{
  "num_attention_heads": 6,
  "init": "normal",
  "learning_rate": 0.00182,
  "lr_head": 0.00712,
  "warmup_steps": 200,
  "doc_mask": false,
  "max_steps": 4877,
  "dataset": "wikipedia_en"
}
MLP neurons of a small language model. Each row is named by its layer, matrix (up: input weights) and neuron, and shows model dimensions 48-111. Each number is 50 + 12 x the weight over its row's rms, rounded and kept within 0 to 99.
After each neuron's rows, "fires after" lists the tokens most often just before its 100 highest values on Wikipedia text that the model never trained on.

L10.up382:67 63 46 35 57 50 38 52 34 49 43 46 53 50 48 49 61 78 63 43 16 52 43 50 62 66 46 34 49 62 32 50 33 41 40 42 46 46 44 76 51 42 51 44 50 46 63 41 48 82 57 42 61 54 49 50 61 47 49 42 73 45 69 63
fires after: " an", "un", " An", " man"

L10.up778:69 51 59 54 59 71 51 52 79 44 35 44 58 51 67 47 59 46 23 68 45 38 54 48 50 59 39 50 37 38 47 20 43 27 41 57 69 40 60 37 54 54 54 29 35 57 36 55 38 63 54 68 45 43 55 41 35 64 54 56 46 47 72 45
fires after: "re", "e", "on", "ir", "m", "ar"

L6.up607:65 46 54 53 38 48 56 57 74 64 58 59 35 40 51 46 68 59 58 50 61 34 53 54 47 76 73 76 54 34 40 31 43 40 63 45 44 48 63 46 56 41 61 57 52 38 22 60 63 54 47 76 69 60 36 53 30 55 45 23 57 67 69 46
fires after: " s", ".", " n", "$", " be", " he"

L7.up536:51 40 58 48 28 44 51 65 32 67 59 50 43 44 35 73 45 41 55 51 59 50 33 58 44 58 62 54 36 46 52 46 32 47 75 52 38 46 46 49 67 34 38 28 63 80 57 55 66 53 57 44 32 43 54 37 39 54 45 48 37 30 45 67
fires after: " d", " D", " B", " an", " g", "'"

L4.up410:43 41 39 51 55 31 45 51 34 80 53 50 31 36 58 53 46 43 53 41 57 72 57 51 47 60 48 42 42 53 51 50 51 58 34 58 39 63 61 43 57 44 57 70 46 60 51 37 37 62 59 68 44 43 37 60 39 60 60 38 47 39 70 48
fires after: " r", " d", " h", "et", " or", " w"

L11.up953:51 61 42 60 51 30 77 67 54 47 56 66 29 58 65 60 27 44 53 43 51 43 59 68 42 37 30 52 60 41 52 61 63 47 57 67 36 52 58 54 30 55 64 43 40 37 38 44 46 67 42 72 37 55 56 39 52 35 40 39 51 52 45 43
fires after: "h", " to", " N", " J", "l", "ol"

L4.up757:52 81 51 41 45 45 44 55 49 67 38 50 44 50 40 36 39 28 76 38 38 36 35 50 47 73 43 36 40 45 41 55 41 64 38 50 61 63 39 53 40 38 34 40 55 36 27 56 55 40 26 36 77 59 46 34 55 44 49 58 36 64 48 49
fires after: " H", "ar", " l", " L", " e", "h"

L4.up680:57 64 47 36 18 53 51 52 42 56 49 49 58 30 30 67 75 47 28 54 58 57 61 52 48 56 51 59 48 72 40 48 50 51 44 36 38 45 41 57 45 45 66 61 65 67 63 29 39 53 80 28 48 51 40 49 45 33 42 46 43 40 57 51
fires after: " m", " f", " d", " r", "et"

L6.up589:68 59 34 70 39 50 60 57 54 37 58 47 36 54 63 46 56 53 26 54 52 40 41 67 48 44 42 36 47 61 54 39 41 51 56 56 50 49 58 48 52 55 32 49 49 53 57 42 45 59 44 68 42 41 38 38 08 51 75 53 51 57 49 44
fires after: "ac", "ro", " to", "c", "re", " g"

L6.up725:61 23 67 37 57 32 48 35 53 34 60 52 44 63 48 45 23 54 55 49 62 47 56 48 45 41 31 46 45 43 50 48 34 42 54 42 32 61 50 50 44 45 38 51 52 62 71 61 45 74 50 64 38 49 27 63 25 42 53 60 53 70 12 44
fires after: " pr", " O", " d", " con", " Pr", " "

L10.up667:45 60 58 40 64 49 54 33 23 37 38 40 45 62 42 41 67 61 39 41 39 40 33 59 35 81 71 62 42 43 65 31 25 25 68 43 52 43 50 67 58 51 53 37 55 48 45 56 60 48 55 47 52 49 50 43 60 45 38 43 65 45 56 61
fires after: " an", " An", " the", "n", "a"

L6.up222:43 74 59 72 62 41 36 57 55 42 57 50 55 35 46 55 66 59 49 50 64 66 63 54 65 68 37 38 58 34 57 32 48 38 57 41 43 46 44 36 66 64 55 43 44 43 48 52 62 54 55 38 41 65 70 21 40 43 30 48 56 60 59 48
fires after: " n", " f", " r", " fl", "re"

L10.up588:64 47 42 48 24 20 48 52 56 49 56 37 34 40 42 45 43 38 51 49 50 59 46 64 22 64 50 20 61 48 54 56 54 48 62 56 33 32 51 56 55 28 63 47 49 93 63 56 30 63 63 75 41 71 45 45 45 45 23 58 34 59 40 44
fires after: " M", " d", " an", " m", "D", " a"

L10.up83:52 64 59 54 49 62 35 36 28 70 35 62 33 34 49 54 41 67 52 39 58 56 72 66 71 57 49 43 61 56 66 38 33 54 49 56 39 47 45 50 45 35 26 51 49 53 55 57 46 56 56 60 50 47 52 55 43 58 54 47 54 66 55 63
fires after: " per", " pro", " re", " de", " pre", " v"

L6.up405:59 53 52 54 29 46 57 80 43 41 51 53 39 43 70 42 40 48 56 54 22 62 55 13 48 58 54 26 47 56 65 39 34 45 39 65 44 71 43 35 59 49 53 67 43 67 41 44 42 43 49 31 50 44 62 52 54 73 46 47 58 73 33 48
fires after: ",", ":", " |", " ", "."

L6.up281:57 54 32 74 45 33 40 29 35 45 70 63 35 43 60 37 43 53 55 44 45 51 67 62 46 65 49 48 56 32 49 61 46 41 51 43 46 35 40 41 73 32 47 34 66 70 58 30 46 74 51 43 42 59 42 28 38 57 58 56 41 77 47 42
fires after: " B", " F", " n", " f", " P", " of"

L7.up157:48 43 64 50 61 45 44 60 32 47 58 60 28 48 35 45 58 55 52 49 54 64 70 57 48 63 33 50 45 34 42 54 46 41 75 48 49 39 55 42 60 44 58 56 43 77 68 35 56 54 42 32 37 73 61 51 60 56 42 38 58 38 59 32
fires after: " v", " n", " V", " d", " F", " r"

L10.up875:38 56 46 49 44 59 67 41 45 54 57 22 44 51 75 64 55 49 39 65 45 48 48 49 48 48 48 46 52 63 58 57 45 51 49 51 26 59 80 52 63 41 63 51 54 56 41 57 56 51 54 51 41 65 80 33 55 54 50 69 52 55 46 49
fires after: " D", " d", "o", " c", " C", "r"

L7.up858:60 36 49 72 50 32 49 67 41 39 21 61 54 61 71 56 51 68 40 57 40 44 46 62 48 51 43 26 46 53 47 44 64 23 58 64 41 61 40 39 76 60 54 60 42 54 48 36 62 47 42 46 48 45 58 40 42 37 28 46 41 57 58 51
fires after: " ", " of", " F", "W", ",", " |"

L3.up776:41 47 51 48 35 39 42 47 58 41 39 36 49 40 58 46 58 79 45 54 37 54 36 64 43 60 56 78 52 41 80 42 43 47 53 74 38 31 56 51 51 56 58 44 66 56 21 72 41 58 48 65 58 49 69 40 29 65 55 42 26 37 40 50
fires after: " s", "os", ".", " des", " per", "d"

L9.up615:42 77 25 52 41 40 48 47 53 50 63 49 41 45 54 44 38 43 42 28 55 61 34 65 44 31 68 39 56 58 56 58 63 53 51 45 49 56 31 48 47 54 57 60 64 64 45 19 59 50 38 71 50 36 47 42 26 44 47 67 51 44 38 43
fires after: "′", " R", " J", " M", " G", "il"

L7.up772:40 61 52 68 45 46 65 51 37 44 43 40 32 30 72 46 48 54 63 58 15 30 45 61 35 54 19 30 59 53 59 68 44 51 46 39 52 57 39 50 48 52 33 45 57 60 55 47 25 60 45 55 42 47 32 44 59 31 46 31 50 53 49 46
fires after: " M", " L", " l", " m", " e"

L10.up923:43 73 55 51 59 42 51 60 43 49 51 42 41 72 52 43 48 50 42 42 27 56 51 53 45 57 23 47 73 56 68 64 49 45 53 41 46 52 34 47 59 50 48 60 62 35 59 55 71 51 73 42 54 68 59 58 43 64 59 47 47 44 44 39
fires after: " l", " L", "s", " s", " S"

L7.up955:46 43 49 69 35 59 43 50 37 44 60 54 45 54 60 35 62 41 64 61 62 58 74 51 69 59 62 19 77 43 33 26 38 51 55 47 67 57 41 54 48 31 47 44 61 34 31 63 48 54 49 34 46 70 58 17 44 40 49 34 47 51 52 32
fires after: " B", " W", " b", " h", " w", " "

L9.up58:53 62 51 49 24 53 58 67 57 53 54 55 35 41 77 31 66 48 51 60 68 54 42 38 45 63 59 31 37 49 58 53 36 36 49 53 71 51 51 31 38 37 35 54 59 35 62 49 45 64 46 46 32 60 46 57 71 61 39 24 71 32 39 34
fires after: ".", ",", " F", "f", "″", "ver"

L9.up393:41 48 75 52 49 63 48 27 39 54 56 42 71 56 62 49 48 36 65 69 45 66 42 54 37 65 62 35 54 44 56 46 48 57 37 32 47 58 53 58 32 41 40 41 48 51 80 46 64 54 54 52 46 42 47 46 48 57 71 50 45 65 55 35
fires after: " b", " B", " ch", "B", " cent", " Ch"

L4.up928:26 49 50 57 49 53 72 51 51 35 58 43 38 51 63 64 56 58 62 59 49 82 52 84 45 67 50 21 38 59 24 53 51 54 48 49 39 63 33 56 54 33 35 82 54 39 59 28 45 52 28 57 38 54 39 42 30 55 50 58 63 54 48 46
fires after: " |", " W", " L", " R", " w"

L7.up444:59 50 50 22 61 55 63 48 58 66 63 64 42 32 32 50 52 47 56 38 62 41 47 49 37 53 63 46 68 49 51 55 68 57 35 49 39 56 51 65 53 23 40 35 48 38 81 53 43 32 40 37 57 58 66 33 53 47 55 34 52 54 55 30
fires after: " J", " (", " Ch", " b", " B"

L9.up34:59 63 49 56 35 57 48 66 50 30 36 57 47 48 60 47 54 37 41 65 74 51 44 28 63 76 54 58 50 40 66 39 51 35 58 50 63 39 71 40 48 35 47 42 53 50 38 63 50 26 53 43 52 43 49 70 38 36 51 34 41 15 65 42
fires after: "re", "o", "e", "le"

L6.up694:48 71 62 40 40 41 57 53 33 51 28 50 49 58 37 44 54 71 66 59 53 47 55 64 51 44 48 52 36 49 46 62 53 40 36 64 37 69 54 52 35 45 41 71 34 54 38 41 42 41 44 47 49 48 54 54 30 35 50 57 45 48 48 32
fires after: " sh", " st", "ar", " w", " r"

L7.up136:51 44 45 55 55 62 55 56 47 59 49 66 52 69 29 33 55 50 61 67 50 54 45 57 57 50 44 36 39 49 51 40 61 64 49 33 42 55 54 31 45 42 53 32 53 40 52 45 42 34 27 40 42 40 24 66 28 41 48 36 39 56 76 50
fires after: " co", " O", "p", " l", " L", " Th"

L7.up637:44 38 40 79 33 31 39 58 53 43 50 45 53 40 50 57 65 30 35 44 49 47 69 60 59 59 52 50 43 33 50 49 55 25 67 50 68 39 63 75 47 40 54 50 56 37 42 31 70 62 50 56 51 58 36 22 37 56 28 37 48 56 41 43
fires after: " b", " B", " d", "c", "D"

L6.up943:60 69 47 70 44 62 37 65 46 50 47 64 53 36 57 67 47 38 70 56 53 63 64 51 67 44 51 46 48 45 54 40 59 47 41 36 52 46 41 53 44 49 32 56 41 60 18 54 40 48 51 71 60 29 58 42 47 33 30 75 26 57 64 62
fires after: " G", "al", " for", " F", "if", "in"

L6.up121:64 57 48 57 37 41 40 47 73 55 62 68 41 57 67 49 56 56 56 60 50 59 50 69 48 67 69 34 51 43 60 45 74 32 43 54 53 49 49 39 44 30 52 60 50 60 36 53 71 37 38 71 46 44 61 19 44 52 45 41 62 47 51 53
fires after: " G", " L", " B", " J", " the"

L10.up655:50 53 60 45 51 47 91 30 54 45 52 51 47 53 46 67 70 40 34 35 37 44 48 61 46 53 45 64 48 53 53 38 52 72 62 39 59 57 46 57 31 39 51 49 47 36 63 64 58 50 60 56 42 91 54 54 33 34 42 50 54 28 45 50
fires after: "c", "ist", "m", "al", "est", "d"

L6.up570:44 42 70 55 23 47 44 46 45 56 34 62 22 59 47 60 28 54 72 42 52 51 57 72 47 69 53 57 46 38 37 36 33 44 60 56 54 34 55 40 39 31 68 41 78 67 46 53 43 46 32 46 52 43 41 48 31 39 36 56 60 48 32 59
fires after: "0", " p", " B", " s", " b", " d"

L7.up354:68 65 48 48 58 57 47 46 34 50 55 58 57 39 47 41 75 38 52 36 40 44 52 71 51 59 70 37 62 43 42 49 76 64 56 39 50 39 35 51 46 50 68 62 33 44 47 26 56 50 42 63 36 59 37 50 53 67 40 42 56 46 35 48
fires after: " K", " t", "y", " k", " B", " T"

L6.up922:52 29 44 48 45 60 73 59 64 50 58 74 47 74 37 49 62 45 63 58 51 68 42 46 59 54 45 52 38 40 46 61 67 54 45 51 58 37 57 33 35 57 50 51 63 39 46 44 52 35 60 52 35 36 41 56 43 20 53 63 47 66 53 25
fires after: " O", " U", " A", " a", " L"

L6.up124:50 35 37 46 43 48 34 38 47 53 59 32 27 30 41 62 52 51 35 29 44 44 59 51 52 50 52 48 65 48 39 46 49 50 53 05 44 28 57 80 80 51 42 40 68 35 63 44 38 46 44 58 54 54 59 24 46 34 75 68 48 42 56 40
fires after: " b", " M", " B", " m", "ar", "er"

L6.up199:61 47 53 45 51 39 38 38 40 29 49 41 56 59 60 40 48 47 54 52 41 59 72 42 63 83 55 37 58 44 56 40 29 66 55 63 40 62 26 49 47 31 41 35 53 45 63 57 50 69 39 28 32 55 57 32 41 43 50 42 62 57 62 68
fires after: " N", " n", "S", " W", "N", " e"

L11.up340:52 50 50 52 34 43 71 40 51 59 61 53 49 76 62 59 60 48 60 51 36 53 36 41 48 48 44 70 31 53 52 47 50 50 67 60 38 43 40 32 32 49 61 71 55 75 43 55 30 41 55 61 50 62 48 56 25 51 39 59 65 32 45 43
fires after: "al", " c", "ro", "c", " C", "ric"

L9.up709:54 32 46 51 42 63 42 37 38 60 52 52 36 46 41 51 63 44 45 38 31 60 57 57 56 73 58 51 49 37 50 46 53 51 45 33 64 41 44 64 46 44 44 65 70 65 41 52 51 57 63 53 49 42 60 50 49 60 42 62 55 73 42 60
fires after: " the", " an", " in", " In", " a", "nd"

L6.up648:71 28 53 53 67 43 52 66 46 28 48 49 51 59 56 45 55 55 55 48 55 55 67 66 53 45 56 40 47 33 47 35 33 39 47 60 63 45 54 64 44 32 52 56 30 52 66 56 40 53 79 27 44 47 57 37 52 66 68 40 63 39 44 66
fires after: " F", " n", " Al", "ul", " N", " al"

L7.up186:46 32 57 71 43 45 46 45 57 38 79 50 26 34 55 63 58 45 56 45 42 54 53 50 24 44 47 41 60 58 47 61 72 51 51 50 70 52 46 43 54 34 38 61 55 70 40 42 36 54 38 50 31 43 49 28 42 44 46 31 44 61 25 68
fires after: " M", " Mar", " University", " L", " W", " B"

L4.up109:48 49 34 61 41 49 68 53 31 67 40 58 43 31 69 52 66 43 31 71 48 41 67 38 44 42 72 34 27 46 54 51 51 66 39 63 55 48 59 72 50 73 69 51 62 64 59 50 42 45 74 46 51 37 57 58 55 67 66 33 55 55 53 47
fires after: " ", ".", " d", "in", " st", " le"

L10.up514:42 55 43 45 47 42 41 66 42 56 38 58 36 20 59 50 48 49 49 61 41 56 38 44 44 78 46 54 59 53 47 48 25 65 30 56 49 40 54 59 45 39 64 51 68 45 37 43 53 55 69 51 61 45 36 34 36 40 36 43 48 27 52 37
fires after: " m", " M", " f", "w", " w", " a"

L11.up712:60 49 55 43 55 48 56 54 29 58 29 66 47 48 56 56 43 47 44 42 33 45 77 42 64 59 44 69 64 57 52 78 73 30 61 50 44 53 53 66 29 51 69 53 42 45 36 56 58 71 64 46 53 56 58 41 32 77 39 62 58 52 38 36
fires after: " G", " C", " c", " g"

L6.up36:56 56 64 31 48 55 52 51 64 65 44 39 31 37 51 66 59 53 73 45 58 34 84 58 57 78 59 59 46 51 41 48 33 47 57 63 48 68 30 58 38 25 46 24 41 57 39 52 57 44 64 65 54 66 67 57 59 59 72 45 58 53 49 41
fires after: "==", "===", " |\n", " s", " m"

L10.up316:29 46 31 44 27 71 41 61 47 61 54 53 59 64 54 59 32 31 27 44 48 48 56 44 46 57 84 45 52 48 54 48 61 67 35 42 58 42 38 54 57 56 51 47 65 53 60 38 48 69 50 38 54 29 55 28 35 56 50 41 54 44 38 39
fires after: " B", " R", " G", " T", " P"

L6.up324:75 62 45 50 69 44 37 39 38 54 52 45 58 41 48 29 63 45 43 50 26 88 64 56 29 65 50 48 53 60 56 65 45 42 50 39 49 68 46 37 71 43 41 40 59 60 44 50 66 52 60 45 65 43 60 76 42 45 59 61 42 54 18 37
fires after: " s", "y", ".", "s", " Sh", "a"

L7.up959:32 52 48 30 36 44 55 42 48 49 61 52 29 36 22 47 55 37 60 55 57 38 62 46 38 54 56 40 67 49 35 54 61 59 49 45 64 89 48 37 56 55 37 39 61 49 59 48 68 27 53 42 36 52 56 29 43 44 72 71 28 55 65 57
fires after: " ", "orn", " b", " th", " B"

L10.up268:50 44 41 41 59 63 63 48 54 44 53 43 60 27 26 64 57 37 40 50 82 63 70 72 63 50 54 48 58 50 59 48 50 63 63 48 36 49 50 56 34 45 20 40 55 82 74 63 60 77 63 62 50 59 69 44 43 70 63 45 48 37 40 49
fires after: " V", " v", "c", "ag", "V", " re"

L11.up92:39 67 47 33 36 62 52 65 31 31 44 44 40 46 45 37 76 53 45 32 51 40 59 52 41 45 46 51 53 28 59 32 50 53 59 33 63 75 45 50 56 53 38 46 37 39 44 25 33 72 47 62 61 40 24 64 49 76 42 50 53 29 39 52
fires after: " cont", " t", " T", " s", "ro", "t"

L10.up542:51 57 44 23 55 54 53 42 61 48 68 34 64 26 71 42 53 53 38 36 69 56 44 56 20 64 48 35 45 30 70 47 56 53 73 43 38 40 65 67 43 53 50 58 55 40 57 42 41 54 51 64 48 41 41 53 52 72 49 44 36 46 34 48
fires after: "19", "ter", "pr", "ur", "ud"

L6.up102:50 37 44 39 42 35 45 34 51 37 70 45 46 43 48 41 58 59 35 59 70 52 52 58 45 51 32 44 27 26 50 57 49 37 93 46 58 30 52 73 56 54 53 36 70 43 65 64 55 46 53 58 56 53 28 69 52 41 34 57 65 46 34 40
fires after: " pr", " ", " S", " Pr", "19"

L6.up231:43 63 39 58 22 52 49 54 39 44 44 52 32 28 64 30 70 39 44 56 47 56 54 53 39 47 67 46 15 63 61 52 35 68 46 52 74 42 53 49 59 41 42 37 50 55 50 69 42 53 57 36 50 40 55 59 64 45 57 68 62 31 38 64
fires after: ".", " h", ",", " to", "un"

L7.up423:55 36 40 41 50 36 57 53 39 61 48 30 41 29 50 59 47 69 54 61 72 53 57 78 32 72 63 31 49 48 45 50 47 45 52 56 61 28 55 60 62 51 68 52 65 44 37 30 47 59 53 54 34 43 57 45 50 51 46 40 34 51 51 38
fires after: "19", "18"

L4.up4:57 50 40 30 22 74 74 62 38 56 54 54 52 47 43 61 62 31 49 41 78 35 46 52 44 67 54 34 64 46 67 31 37 62 35 42 23 56 40 40 48 28 45 63 70 58 48 36 48 46 43 65 58 57 25 43 27 68 39 58 48 53 52 49
fires after: " k", " m", " c", "0", "2", " n"

L6.up644:37 46 47 30 48 51 72 55 65 68 54 63 49 42 65 51 66 42 33 61 43 65 38 69 54 48 54 55 43 58 54 43 55 62 64 39 42 59 45 43 36 48 51 47 41 50 45 57 35 79 70 49 50 40 50 40 36 41 42 79 47 66 53 36
fires after: " v", "ot", " ", " (", " V", "v"

L6.up455:43 52 57 61 45 47 53 56 62 60 24 50 46 55 34 65 37 56 44 62 63 26 59 56 43 44 67 62 50 68 28 19 50 51 52 56 50 45 39 45 49 40 48 49 41 55 67 49 62 57 70 55 68 34 65 15 48 47 58 57 48 39 49 34
fires after: " c", " p", "ro", " to", " in", " was"

L7.up538:29 34 40 35 66 49 51 45 46 67 59 62 51 38 62 50 59 41 67 45 56 45 71 39 62 47 57 53 50 25 61 45 59 46 56 55 39 55 62 31 46 49 59 42 52 55 51 47 56 37 64 45 28 43 41 37 24 59 74 75 44 32 39 37
fires after: " G", " B", "old", "orn", "rit"

L4.up471:81 47 31 45 41 43 48 64 44 67 43 59 54 53 58 43 61 40 53 50 56 62 42 57 61 56 72 49 70 55 40 56 51 49 41 51 54 71 64 52 64 61 59 44 48 62 40 38 55 49 48 64 51 53 56 42 24 39 63 43 39 51 84 62
fires after: " b", "in", "ur", " Bl", " w", " h"

L7.up680:32 34 67 50 50 50 43 70 28 62 48 50 13 52 60 46 72 48 47 38 66 49 61 45 42 37 63 55 45 46 48 45 62 40 57 51 56 26 42 81 56 48 34 46 48 52 34 56 53 59 56 50 44 72 29 43 35 58 51 37 65 42 63 32
fires after: " D", " d", "en", "c", " W", "an"

L6.up928:46 70 40 45 33 64 57 68 50 39 62 59 47 48 81 55 76 62 44 48 64 41 39 58 44 45 54 76 55 53 49 40 38 52 38 46 63 47 53 47 57 40 49 28 54 73 56 75 58 56 37 63 51 37 61 57 22 48 65 50 41 46 57 40
fires after: "re", " ro", " pe", "ro", " gr"

L9.up737:58 48 54 41 41 39 53 70 51 32 57 28 44 54 64 48 53 37 25 79 48 35 42 56 47 47 50 65 45 40 63 23 76 51 44 49 65 69 65 49 47 52 24 32 38 75 58 62 27 40 63 48 44 62 40 48 51 46 55 52 45 43 60 46
fires after: "e", "n", "re", "al"

L4.up218:50 63 33 60 58 57 87 26 32 39 36 60 36 47 44 57 64 36 50 47 37 47 53 64 35 49 53 62 44 47 32 55 57 38 42 49 30 41 26 40 65 59 47 45 57 44 58 44 60 72 66 46 50 34 41 38 80 45 65 66 41 37 47 46
fires after: " re", " bec", "ce", "ed", "p", "orn"

L6.up715:51 31 47 47 71 68 69 60 67 55 51 54 74 50 49 56 56 41 42 53 35 36 76 57 65 47 68 58 50 69 34 26 67 44 46 44 48 61 57 69 35 53 63 60 29 58 34 44 46 61 52 50 64 44 37 30 32 73 37 63 74 48 30 34
fires after: " c", " C", "c", " D"

L3.up932:55 65 38 43 43 57 61 62 43 65 50 54 50 49 71 41 54 57 37 56 34 61 65 37 68 38 49 66 55 60 47 51 48 69 52 37 30 71 55 52 17 66 68 52 64 45 38 61 38 45 57 74 61 60 55 50 42 50 39 62 29 46 69 57
fires after: ".", " (", "-", " ", ":", "a"

L6.up194:25 55 39 41 45 31 53 55 52 54 56 55 60 46 54 61 81 43 47 50 48 68 53 82 45 64 48 65 50 58 55 56 41 60 33 59 57 39 46 49 49 46 50 36 69 23 46 44 53 58 39 53 48 45 35 66 38 38 56 63 56 36 45 47
fires after: " se", " t", " s", " e", " m", " le"

L6.up97:72 66 54 36 44 49 74 42 58 65 39 55 27 55 45 49 48 48 49 34 41 37 48 68 36 45 45 40 35 43 43 58 51 59 51 86 50 77 39 64 20 34 37 47 53 44 61 44 40 43 38 52 59 28 55 39 45 24 72 36 62 40 31 55
fires after: " Ch", " ch", "ar", "h", "l"

L4.up280:65 32 55 56 26 53 49 63 60 71 54 54 58 34 34 60 36 56 67 49 63 60 44 52 57 68 54 59 51 36 54 44 20 40 73 58 50 52 61 43 44 62 48 52 62 57 42 67 31 47 39 25 43 52 59 45 40 56 44 70 68 62 56 32
fires after: " pl", " b", " v", " r", " B"

L6.up954:61 29 65 38 33 36 57 49 52 29 48 65 40 53 50 55 48 53 40 55 63 62 47 71 81 76 35 56 36 44 34 42 52 38 37 41 61 28 37 60 58 48 64 33 69 59 58 47 47 73 41 46 38 63 39 68 36 38 63 60 49 47 49 45
fires after: " d", " s", " m", " in", " M", " S"

L6.up386:55 51 55 44 49 62 49 52 61 56 62 55 57 26 60 75 68 21 50 61 57 37 50 65 63 42 66 55 71 60 63 55 30 53 71 56 40 74 37 57 69 39 58 56 55 48 52 50 26 40 68 48 42 68 48 57 47 62 55 61 60 48 48 53
fires after: " c", " b", " C", "c", ".", "C"

L6.up267:46 42 72 50 35 59 53 40 45 39 60 39 41 43 66 57 47 62 61 46 37 54 55 60 33 59 28 39 40 60 52 47 36 27 53 44 54 52 66 46 43 27 69 24 49 59 55 47 44 37 58 44 51 65 56 45 31 52 24 27 44 39 59 31
fires after: " be", " re", " V", " r", " res", " m"

L11.up728:65 63 57 40 45 41 37 40 32 53 45 60 29 62 65 50 48 35 55 40 52 48 47 59 59 61 50 68 51 61 20 44 36 41 61 56 47 51 41 46 53 35 31 34 37 53 39 61 46 50 70 64 54 55 62 63 41 43 72 67 65 32 63 72
fires after: "==", " ", " Comm", "===", "\n\n"

L9.up158:50 55 50 39 28 50 40 52 40 56 51 67 48 43 54 75 36 50 47 57 62 50 47 50 55 72 60 80 69 33 32 33 52 28 69 45 41 52 54 62 47 30 48 72 58 61 40 72 45 61 43 49 52 65 51 35 25 64 66 57 55 17 50 42
fires after: " in", " d", " S", " D", "d"

L10.up866:44 54 64 49 39 65 52 58 58 51 76 76 51 59 65 68 58 47 49 49 50 46 43 50 37 52 73 54 56 59 32 47 57 59 68 58 35 62 49 55 60 36 70 42 60 44 39 68 69 55 65 44 46 62 62 41 52 67 39 49 50 58 62 43
fires after: "av", "ar", " c", " C", " ch"

L11.up422:40 52 60 31 41 41 52 63 44 42 40 39 44 53 51 65 45 37 43 68 63 41 59 61 49 57 48 36 59 61 45 21 43 62 19 62 42 40 63 28 58 53 34 54 63 72 63 73 43 43 62 37 56 58 65 39 42 68 52 54 53 55 47 56
fires after: " m", " p", " cl", " c", "at", " pro"

L7.up219:50 54 63 49 62 73 51 37 37 50 72 21 53 43 46 60 54 50 39 66 38 47 59 53 47 58 57 57 46 51 42 41 47 37 68 41 63 43 53 57 38 61 47 55 61 52 53 65 40 54 36 38 47 62 71 35 44 53 84 60 24 59 50 25
fires after: " B", " b", "==", "em", "|---|---|---|---"

L7.up124:69 41 49 58 50 67 41 39 28 44 41 41 37 51 41 36 63 48 53 59 30 75 42 36 64 32 53 50 44 55 70 23 62 68 48 55 64 49 42 42 40 63 54 53 46 64 52 34 47 60 63 55 47 54 53 66 59 37 41 78 33 66 32 55
fires after: " m", " an", " a", "i"